{"n_layer": 12, "d_model": 224, "n_head": 4, "n_kv_head": 4, "head_dim": 64, "d_mlp": 896, "vocab_size": 2048, "activation": "tanh_gelu", "norm": "layernorm", "norm_place": "pre", "norm_eps": 1e-05, "positions": "learned", "qk_norm": false, "attn_scale": 0.125, "bias": "all", "tie_embeddings": true, "parallel_block": false, "init": "normal", "init_std_qkv": 0.0334, "init_std_o": 0.00683, "init_std_up": 0.0334, "init_std_down": 0.00683, "init_out_by_depth": true, "optimizer": "muon", "lr": 0.00739, "lr_mult_o": 1.5, "beta1": 0.95, "lr_head": 0.00315, "grad_clip": 2.0, "warmup_steps": 200, "schedule": "cos", "final_lr_fraction": 0.0, "batch_tokens": [8192, 16384, 24576], "seq_len": 1024, "doc_mask": false, "train_tokens": 127700000, "steps": 8484, "dataset": "wikipedia_en"}
MLP neurons of a small language model. Each row is named by its layer, matrix (up: input weights) and neuron, and shows model dimensions 32-95. Each number is 200 + 30 x the weight over its row's rms, rounded and kept within 0 to 999.
After each neuron's rows, "fires after" lists the tokens most often just before its 100 highest values on Wikipedia text that the model never trained on.

L8.up564,206,239,238,228,180,199,200,163,198,194,198,203,241,254,225,178,166,220,252,230,238,199,227,195,227,241,209,238,220,154,202,173,220,200,178,204,131,200,161,176,200,184,198,222,210,243,209,188,176,245,224,137,144,213,188,128,211,150,216,221,206,205,181,170
fires after: " f", " F", " G", "f"

L5.up806,188,195,202,210,166,130,159,187,204,193,247,162,231,159,146,174,223,271,188,195,213,166,207,239,202,146,217,177,165,238,172,170,232,177,245,237,215,224,152,241,205,171,213,212,202,177,229,144,167,229,184,178,210,223,181,177,197,159,240,220,190,208,216,210
fires after: " d", " r", " D", " re", "urr", " c"

L5.up315,181,225,234,181,204,189,160,209,175,185,187,199,241,160,208,220,266,234,226,189,181,213,148,230,184,151,144,187,254,157,196,164,207,154,170,186,197,202,170,239,186,201,199,149,238,253,212,166,184,174,148,208,228,139,213,240,165,252,241,225,188,165,200,136
fires after: " a", " \"", " of", " the", " for"

L8.up313,201,202,167,206,206,240,252,182,212,139,236,272,175,216,211,182,137,204,160,222,182,227,203,204,203,233,247,218,228,176,238,197,205,200,216,187,204,168,241,150,223,162,146,205,242,174,214,232,196,232,237,179,209,160,181,219,177,172,254,196,172,168,217,171
fires after: " G", " g", " to", " F", " f", " C"

L5.up525,236,191,202,280,156,188,144,193,183,258,192,145,203,149,238,188,196,182,204,179,193,187,236,176,214,222,242,194,201,228,187,242,195,205,190,163,193,243,203,185,202,187,195,144,228,239,205,203,186,202,246,234,185,258,235,250,205,186,185,175,204,199,197,136
fires after: " l", " L", " g", " f", " F", "L"

L8.up483,198,191,205,207,212,212,222,237,223,170,233,167,147,212,167,154,200,205,189,136,158,194,143,206,215,165,154,184,190,183,256,236,177,181,199,224,179,196,230,248,230,237,204,166,267,182,161,197,245,188,176,202,237,209,213,166,213,166,216,184,210,204,190,247
fires after: " |", " the", "ut"

L9.up68,249,136,203,224,206,172,183,179,176,234,227,234,198,225,168,146,197,223,200,229,235,173,241,171,203,189,189,164,211,185,186,210,212,206,155,247,158,179,205,204,260,180,174,222,178,212,209,196,158,216,197,220,183,197,241,193,173,207,195,233,214,204,200,189
fires after: " L", " R", " S", "R", " D", " th"

L8.up620,214,197,168,125,184,213,208,194,225,225,225,197,195,223,227,170,193,206,244,154,254,177,192,249,220,228,187,145,193,248,237,222,185,219,157,208,210,185,198,230,190,220,147,232,196,215,171,210,216,171,182,199,175,208,196,188,158,178,233,182,138,214,182,198
fires after: " T", " j", " t", " J", " M"

L2.up14,186,211,189,204,250,192,149,204,231,188,223,176,211,221,179,206,179,203,211,217,193,229,170,233,210,244,236,230,252,252,185,177,201,207,175,229,186,205,135,196,184,184,225,216,214,220,185,173,219,212,197,117,219,235,163,188,123,196,227,233,233,151,160,167
fires after: " |", ";", " km", " and", "m"

L8.up864,188,179,146,184,214,176,209,226,216,212,222,158,222,178,140,232,214,171,218,180,181,197,162,197,179,229,183,238,193,161,210,226,233,155,197,271,182,227,213,160,161,240,176,160,175,207,217,208,207,170,162,191,239,203,221,153,217,179,209,244,226,208,167,141
fires after: " |", " a", " as", " in", " O"

L5.up829,166,189,232,172,216,192,165,243,142,193,238,171,244,210,203,218,174,234,228,251,206,168,173,189,194,163,184,189,203,180,206,214,220,192,171,151,245,180,151,215,190,223,203,181,209,153,183,201,168,126,123,224,230,179,161,235,203,191,190,163,156,274,170,225
fires after: " (", "-", " \"", " a", " one", " was"

L8.up690,200,183,183,108,199,248,191,207,236,244,121,224,211,195,215,196,188,260,187,175,237,181,204,199,220,241,228,204,174,167,196,195,251,225,207,130,196,216,215,168,197,228,209,144,175,196,166,157,210,226,205,206,184,185,161,231,181,291,183,185,200,193,268,217
fires after: "y", " charact", "ot", "am", "ang", "it"

L5.up866,227,185,214,139,187,204,197,175,209,190,185,184,228,146,226,243,210,179,163,168,214,224,185,219,262,192,206,204,258,198,218,197,213,179,235,257,171,170,262,215,204,197,132,194,206,236,174,186,164,167,204,214,233,211,204,190,169,211,204,149,219,213,171,224
fires after: " e", " v", " ", " f", " H", " E"

L5.up60,177,210,169,222,189,161,150,169,206,176,186,223,194,127,242,177,216,215,165,225,252,204,222,214,156,249,221,226,172,207,190,185,175,197,246,213,229,171,186,247,259,188,197,206,144,223,205,226,202,203,188,166,169,160,149,160,198,221,173,214,209,241,193,173
fires after: " re", " V", " Des", " Re", "re", "C"

L8.up256,196,209,159,180,233,197,178,223,169,222,214,229,154,195,213,213,130,192,259,197,188,195,196,173,213,227,212,235,204,202,205,133,161,209,234,192,231,237,238,252,191,163,157,233,156,147,227,175,143,175,241,199,225,211,215,219,201,176,210,210,160,208,221,211
fires after: " g", " G", " H", " h", "m", " Em"

L3.up20,186,167,158,219,208,177,223,230,212,189,229,220,222,214,217,180,228,231,168,204,185,221,173,236,123,244,209,221,200,173,153,231,206,222,169,160,173,246,213,229,194,212,207,217,226,177,211,175,161,167,210,184,176,149,169,174,226,237,239,221,170,221,189,222
fires after: " the", " |", "ian", ";"

L3.up653,234,270,171,195,229,162,226,225,267,171,237,240,242,196,138,234,237,240,178,212,215,181,209,150,262,198,186,171,180,173,214,213,271,218,241,205,203,213,193,216,164,197,167,183,192,149,243,199,213,196,216,202,164,209,199,153,157,207,182,243,182,220,246,178
fires after: "\n", " e"

L9.up25,287,155,182,205,220,202,181,255,202,178,173,241,228,235,224,236,167,190,205,200,200,175,222,187,146,224,182,224,199,243,211,203,199,153,222,145,199,227,241,163,158,225,239,154,230,140,218,157,213,189,189,219,181,222,231,191,217,175,235,203,237,200,157,202
fires after: " S", " Me", " H", " Le", " s", " E"

L8.up491,243,197,176,217,168,211,248,183,173,238,197,190,172,164,190,205,224,253,216,245,139,196,188,171,232,184,156,218,210,169,203,245,184,200,225,207,226,195,156,244,159,216,182,205,274,169,220,162,157,129,204,252,194,224,134,176,176,221,163,276,162,182,219,174
fires after: "-", "\n", " served", "ed", "ro", " He"

L8.up210,192,153,214,249,188,260,167,198,169,235,226,243,206,182,216,152,189,252,236,264,241,182,229,214,188,238,143,190,185,167,206,163,218,237,244,221,209,144,200,239,194,148,152,164,198,219,109,191,142,183,194,190,174,221,224,232,186,146,180,231,224,217,181,216
fires after: " ch", "ch", "h", "w", " inst", " one"

L5.up124,230,169,221,218,197,189,173,175,151,215,177,225,241,212,207,204,208,230,222,206,196,207,240,168,234,197,229,183,201,211,248,147,205,193,126,265,203,243,220,132,260,164,291,155,236,218,195,155,227,234,200,237,185,210,191,248,169,191,206,155,185,198,212,153
fires after: " rel", " r", "qu", " pl", " th", "{"

L8.up289,218,249,183,133,209,195,220,195,186,146,117,193,193,194,253,164,207,229,242,167,219,202,180,194,236,246,173,185,150,221,208,187,224,186,145,218,202,215,142,196,200,151,224,185,202,227,202,184,148,219,212,176,200,224,185,174,223,184,239,199,219,191,193,242
fires after: "er", "b", "y", "v", " Ab"

L9.up1,220,200,218,187,213,205,196,205,149,152,179,190,270,216,170,239,182,172,173,192,235,164,219,204,175,187,200,253,163,241,246,180,195,233,133,196,206,210,211,173,219,185,206,195,191,167,214,177,177,166,227,173,226,193,249,188,212,224,224,189,146,184,189,187
fires after: " con", " p", " P", " O", " Con", " M"

L9.up5,251,193,202,148,218,187,180,235,172,205,196,200,250,179,191,220,184,225,211,205,203,216,196,224,179,206,113,178,154,249,193,191,200,221,230,187,156,204,267,185,210,226,175,218,173,177,178,227,199,193,204,185,203,194,185,179,169,161,158,135,154,212,140,202
fires after: "-", " c", " a", " ac", " C"

L3.up545,187,184,223,183,212,144,224,215,174,201,236,114,268,175,173,211,186,191,178,216,153,255,184,252,210,144,196,210,273,161,170,212,208,229,211,182,234,158,180,247,201,151,208,176,213,209,163,213,167,191,199,203,235,245,229,183,194,206,181,153,244,203,222,200
fires after: " |", ":", " c"

L8.up814,206,201,242,224,175,172,141,172,225,206,226,128,251,188,179,214,208,180,267,221,195,192,196,176,179,227,194,201,226,195,252,202,167,191,198,197,244,225,211,143,257,180,215,194,210,193,231,207,216,206,179,192,230,208,224,162,215,183,274,200,196,227,235,193
fires after: " |", ":", " 7", " 8", " 5", " Des"

L8.up181,198,234,173,186,210,180,186,245,199,190,186,203,247,199,155,233,186,195,227,216,172,255,223,194,203,195,231,247,141,193,186,190,163,231,187,221,251,193,214,191,238,222,234,202,244,179,184,245,159,184,203,163,190,211,184,158,196,176,174,213,191,185,207,207
fires after: " the", " of", "ol", " their"

L5.up271,124,166,172,193,181,177,171,167,196,198,208,212,232,221,202,260,192,204,199,186,187,186,213,215,285,134,250,157,228,196,178,220,159,153,198,216,215,212,211,204,194,288,210,238,209,220,187,218,219,166,160,169,164,239,230,207,193,185,204,193,167,193,227,171
fires after: " v", " d", " V", " l", " D", " T"

L2.up882,175,226,218,214,182,179,134,189,180,211,226,150,208,168,234,207,221,174,228,207,195,201,238,266,200,170,223,144,242,195,181,156,174,222,214,226,203,232,189,192,154,160,235,188,204,263,226,150,170,202,243,252,221,191,181,179,162,187,213,242,187,201,271,186
fires after: " T", " h", " c", " F", " col", " t"

L5.up867,211,187,175,143,182,224,160,189,230,223,229,164,202,186,187,160,212,186,215,200,171,234,272,153,150,168,177,227,212,194,181,248,181,251,181,173,248,197,232,141,185,192,248,191,190,238,224,246,175,232,206,209,191,204,208,141,170,262,168,205,231,150,198,197
fires after: " sim", " S", " J", "il", " r", " vi"

L8.up79,209,185,185,235,177,162,204,190,210,226,177,141,215,150,218,224,231,173,151,232,183,143,229,228,160,212,218,172,137,150,264,212,248,190,238,256,184,191,185,180,225,203,183,205,204,256,197,212,212,221,204,207,170,118,195,214,176,196,184,212,201,221,213,158
fires after: " |", " c", "c", " g", " C"

L3.up29,221,239,206,159,190,212,219,175,202,213,255,203,161,190,181,232,205,192,205,205,207,157,223,209,177,203,166,236,188,210,152,219,263,162,167,208,193,215,194,259,217,198,174,109,209,189,244,139,210,219,219,224,214,193,130,195,197,195,161,193,214,148,180,154
fires after: "\n", " N", " qu"

L3.up347,198,211,167,173,196,240,175,171,217,195,234,199,233,228,183,213,201,156,205,178,173,252,181,242,113,122,187,236,163,214,136,211,216,267,213,136,190,191,203,232,180,204,204,220,208,227,207,168,216,163,170,215,199,172,205,209,227,162,215,211,215,193,144,245
fires after: " the", " as", " a", " The"

L5.up774,179,219,196,234,201,129,174,199,188,192,184,202,215,124,194,241,178,236,192,218,191,207,235,183,174,190,259,197,211,163,179,225,231,187,205,153,226,227,206,208,243,270,191,214,203,238,210,199,132,172,221,179,229,173,242,197,220,198,163,201,145,174,177,220
fires after: "-", " me", "e", " \""

L8.up526,226,196,238,171,229,184,204,180,185,163,165,206,220,216,216,252,155,209,256,206,196,231,206,197,274,202,236,168,217,188,205,222,243,220,218,159,243,204,234,199,167,180,196,180,169,244,209,205,237,222,191,199,179,211,209,188,219,229,195,171,233,191,247,192
fires after: " S", "s", " s", "S", "ri", " qu"

L3.up471,200,174,179,238,215,201,191,214,178,217,228,197,251,198,229,203,209,241,208,237,162,170,173,167,224,246,172,197,229,176,223,200,198,227,171,183,182,234,220,204,142,231,252,237,195,185,203,201,172,167,202,202,258,219,211,121,158,182,185,183,226,115,234,172
fires after: " |", " Y", " and", ";", " De"

L9.up50,240,253,225,183,160,188,191,226,266,178,228,177,203,237,128,203,189,237,233,172,247,219,231,229,180,155,228,174,216,178,152,226,164,208,196,252,198,179,228,180,154,221,208,169,206,199,227,203,159,234,162,151,205,216,172,218,221,155,252,137,223,183,209,188
fires after: "–19", " th", "–", "al", "–2", " Th"

L9.up566,189,235,220,240,256,143,196,191,172,186,173,204,218,170,183,237,226,183,209,169,142,182,159,234,222,197,224,197,225,230,135,197,275,222,187,240,223,219,175,208,201,161,213,236,275,198,197,179,199,212,178,201,143,212,156,211,197,216,206,192,182,208,243,163
fires after: " B", " F", "F", " E", " R"

L5.up519,228,222,243,214,228,213,196,191,169,186,225,169,247,177,171,238,228,194,225,168,246,195,211,163,203,178,235,241,170,173,242,218,238,168,165,214,238,232,199,151,221,178,178,175,218,152,200,179,186,178,187,207,158,187,194,209,226,172,199,234,176,200,219,182
fires after: "-", " w", " 3,", " 2,", " 4,"

L5.up731,232,188,205,216,188,236,170,182,182,169,233,217,209,145,152,202,168,202,185,183,166,125,243,227,192,182,176,234,300,213,197,225,213,169,136,172,185,182,176,220,198,219,253,174,170,211,221,217,181,157,163,213,221,244,206,230,178,162,178,232,217,184,204,195
fires after: " f", " F", " ag", " ne", "s."

L8.up244,168,185,147,185,155,237,194,207,204,241,127,207,236,207,188,226,178,243,209,195,252,181,223,172,203,170,215,235,191,164,192,203,183,252,182,219,118,210,211,183,185,190,263,225,199,216,175,170,126,210,208,198,210,208,207,164,187,186,193,200,190,235,221,274
fires after: " ab", "ording", " Ab", " p", " Con"

L5.up644,208,164,196,217,251,219,131,232,176,177,175,227,234,226,165,168,164,208,247,241,197,204,139,193,208,245,185,147,227,144,222,230,183,163,222,191,240,184,188,187,202,125,151,229,217,224,257,209,167,184,176,195,220,249,180,202,187,200,246,200,152,215,197,233
fires after: " a", " one", " A", " y", "'"

L8.up150,194,216,169,202,227,176,210,132,196,206,182,165,242,227,162,229,166,187,177,180,213,251,231,179,189,250,229,166,188,193,230,171,188,187,127,257,158,243,167,164,180,237,206,173,155,180,225,185,222,237,201,146,174,220,251,207,193,167,230,191,184,220,219,165
fires after: " |", " September"

L8.up892,213,208,204,224,168,106,192,241,170,174,223,234,222,182,175,161,178,185,216,278,187,200,222,192,206,206,208,211,145,138,197,191,207,193,217,241,200,186,235,229,180,195,172,203,207,254,176,174,179,203,203,201,237,239,241,172,225,196,172,215,224,164,175,174
fires after: " ch", "ch", " st", " w", " h", " W"

L2.up268,152,164,228,126,211,184,241,153,221,202,185,239,184,217,190,205,206,183,194,197,212,159,274,158,218,243,208,163,181,226,200,194,223,202,173,238,181,206,190,180,191,236,179,221,205,217,225,196,200,260,173,206,195,224,164,214,191,198,142,217,196,186,153,203
fires after: "en", " sub", " The", "on", "our", " ro"

L3.up457,175,238,152,172,162,199,221,189,208,228,170,188,240,224,176,231,190,242,204,102,252,215,233,260,196,202,171,200,165,227,181,154,254,179,157,208,187,219,245,148,235,165,174,189,160,249,194,222,214,181,151,245,241,172,193,225,193,132,218,181,197,177,191,205
fires after: " in", " e", " of", " during", " m", " comm"

L8.up152,237,164,190,179,187,160,160,125,256,187,235,173,199,217,234,195,244,184,182,252,200,175,215,202,173,186,169,172,177,221,208,171,215,224,171,185,163,188,191,203,223,159,190,170,209,189,194,219,219,223,248,221,228,151,246,209,150,166,157,258,197,216,179,179
fires after: " s", " f", " E", "u"

L5.up490,267,248,179,175,195,201,141,246,212,256,187,180,217,208,190,212,215,176,189,153,233,178,204,243,227,226,191,186,211,199,222,237,160,234,172,206,220,231,196,188,166,175,190,211,240,182,218,206,189,239,196,185,192,213,158,212,172,167,151,230,197,183,237,178
fires after: " f", "–", " the", " F", "–1", " qu"

L5.up303,186,230,194,201,165,200,158,174,203,228,249,217,232,188,205,185,183,207,265,203,175,192,203,215,176,204,198,172,193,213,217,192,239,221,160,276,194,192,195,234,203,231,251,266,168,183,228,233,267,197,229,175,171,193,192,186,228,163,162,238,227,238,208,210
fires after: " F", " f", "if", "f", "ar", "e"

L5.up717,217,232,139,223,160,237,180,162,187,196,258,212,248,234,181,201,167,153,162,234,178,186,174,163,252,181,194,173,243,178,223,191,161,207,208,252,188,176,174,234,238,205,217,172,241,201,195,170,209,265,172,184,143,192,239,197,178,152,208,222,214,214,215,166
fires after: " G", " F", "G", " J", "F", " I"

L5.up327,138,181,194,169,186,179,187,220,168,218,229,215,209,205,165,205,182,174,183,216,223,228,191,214,274,176,166,177,190,188,255,262,223,184,216,216,233,178,173,225,224,176,175,181,227,205,203,190,201,172,222,225,185,201,194,185,144,188,203,260,207,244,229,208
fires after: " was", " were", " are", " been", " be", " is"

L5.up781,160,224,200,168,199,191,215,218,207,155,167,199,188,181,210,188,213,193,185,149,208,207,233,225,230,137,228,205,204,185,201,225,194,187,223,176,191,234,187,232,216,181,186,177,179,169,170,242,165,188,173,245,221,233,178,167,182,227,159,162,175,181,192,285
fires after: " a", " the", " differ", " polit"

L2.up878,180,196,226,206,157,179,200,204,187,222,180,211,196,262,161,178,214,180,226,197,173,227,209,138,174,211,212,237,209,189,157,234,210,182,195,186,208,184,206,221,222,204,162,174,190,242,191,186,240,185,206,217,226,203,264,178,159,239,218,222,179,224,187,171
fires after: "d", "sc", " M", " sc", "em", " K"

L5.up656,155,237,216,199,211,214,152,204,175,205,182,221,185,212,205,221,196,193,215,268,193,151,160,247,206,134,144,144,273,213,192,189,192,149,146,177,218,229,186,231,154,237,215,117,195,213,215,179,223,216,193,197,239,201,185,199,231,227,161,215,161,217,210,215
fires after: " M", " H", " m", " B", " h", " Har"

L5.up501,251,225,210,167,215,200,252,254,234,208,173,196,262,169,197,233,190,207,156,176,179,220,194,198,204,208,191,229,214,140,130,242,199,144,208,167,162,188,224,167,234,181,170,157,221,244,239,205,193,242,223,165,239,162,245,174,132,215,167,177,204,213,206,159
fires after: " the", " an", " comp", "E", " Comp", " soc"

L8.up141,201,177,163,194,237,258,166,200,201,201,254,182,247,188,154,197,191,223,191,236,191,215,168,243,303,214,203,143,251,195,176,164,247,215,186,218,182,222,194,215,118,188,207,169,169,182,223,179,180,185,194,229,150,178,225,192,183,185,227,186,179,162,195,214
fires after: " B", "el", "B", " L", " Br", "f"

L5.up788,225,217,221,170,215,179,193,185,205,221,196,165,193,217,167,206,160,178,203,207,189,185,215,204,213,224,246,170,176,197,181,177,189,210,174,224,153,144,170,203,232,156,245,163,246,203,171,204,218,196,150,159,151,192,209,227,108,213,145,229,258,124,256,208
fires after: " the", " The", "The"

L5.up752,188,239,202,180,130,137,186,190,181,196,180,195,256,215,163,222,205,163,227,155,239,178,194,205,192,215,150,159,225,229,166,249,202,175,199,248,160,203,219,177,204,195,176,213,176,200,171,238,213,234,199,225,196,196,210,211,182,239,151,186,221,148,214,202
fires after: " in", " comp", " New", " p", " Comp"

L5.up794,193,225,209,166,187,206,166,168,169,179,166,193,235,219,169,227,180,165,227,211,180,232,190,194,199,196,193,211,229,143,182,211,178,189,218,195,198,214,203,211,249,196,205,153,248,151,209,165,188,211,121,187,240,205,219,248,139,199,231,208,177,232,156,183
fires after: " a", " the", "–", " (", "H", " H"

L8.up685,235,200,182,212,261,205,197,187,167,179,244,253,284,180,207,182,213,148,222,287,211,191,242,182,177,158,194,190,201,148,228,233,168,174,197,181,223,195,233,199,195,191,222,208,203,157,186,138,216,152,187,230,167,197,200,154,173,217,233,183,195,209,210,247
fires after: "-", "k", " s", " w", " sl", " str"

L9.up548,236,167,161,216,213,193,194,238,212,217,137,226,255,195,203,190,178,199,222,209,153,176,174,209,166,140,246,195,161,200,130,217,213,236,194,231,204,226,206,196,174,252,189,234,221,191,252,222,173,236,209,188,221,197,179,149,183,126,223,187,194,235,185,189
fires after: " S", " R", " A", " J", " B"

L8.up36,256,211,242,227,247,238,262,168,237,203,219,146,201,213,166,167,248,151,198,188,228,237,191,224,168,221,136,172,151,239,206,227,185,134,222,178,186,165,171,252,234,244,209,221,222,216,159,232,187,214,213,201,168,205,173,204,240,193,195,209,193,179,183,179
fires after: " /", " E", " 0", " 1", "E"

L3.up28,157,214,220,189,199,210,242,187,175,279,241,219,191,174,162,209,199,198,156,179,216,190,194,207,148,176,201,200,217,229,190,187,136,234,200,186,186,209,158,188,229,180,255,196,208,261,205,247,196,203,188,210,260,203,208,243,225,217,180,235,222,230,133,240
fires after: " H", " G", " K", " M", " P", "th"

L3.up476,241,187,174,224,170,234,190,215,156,197,172,210,204,148,203,189,232,173,226,245,160,182,165,243,138,161,250,174,209,172,172,248,214,195,217,203,196,198,239,200,225,224,220,162,209,198,186,188,174,229,186,213,210,185,182,188,167,167,237,281,190,195,181,204
fires after: " D", " S", " d", " s", " R", " \""

L5.up161,264,161,199,171,212,156,210,195,149,204,187,171,168,238,250,282,278,245,208,215,176,155,186,178,165,180,202,190,228,145,178,179,212,260,264,190,183,159,222,180,172,159,193,152,205,141,186,193,179,233,210,212,226,238,241,207,231,209,193,223,169,206,167,218
fires after: " A", "A", " \"", " R", " All"

L8.up332,130,157,207,184,234,185,157,203,264,233,163,242,240,183,241,220,238,192,184,191,222,201,217,193,181,195,201,191,224,187,161,176,192,168,222,168,252,169,242,163,179,194,179,183,240,226,169,210,149,150,157,223,220,234,232,238,166,280,201,148,175,228,143,222
fires after: " ", "-", "a", "e"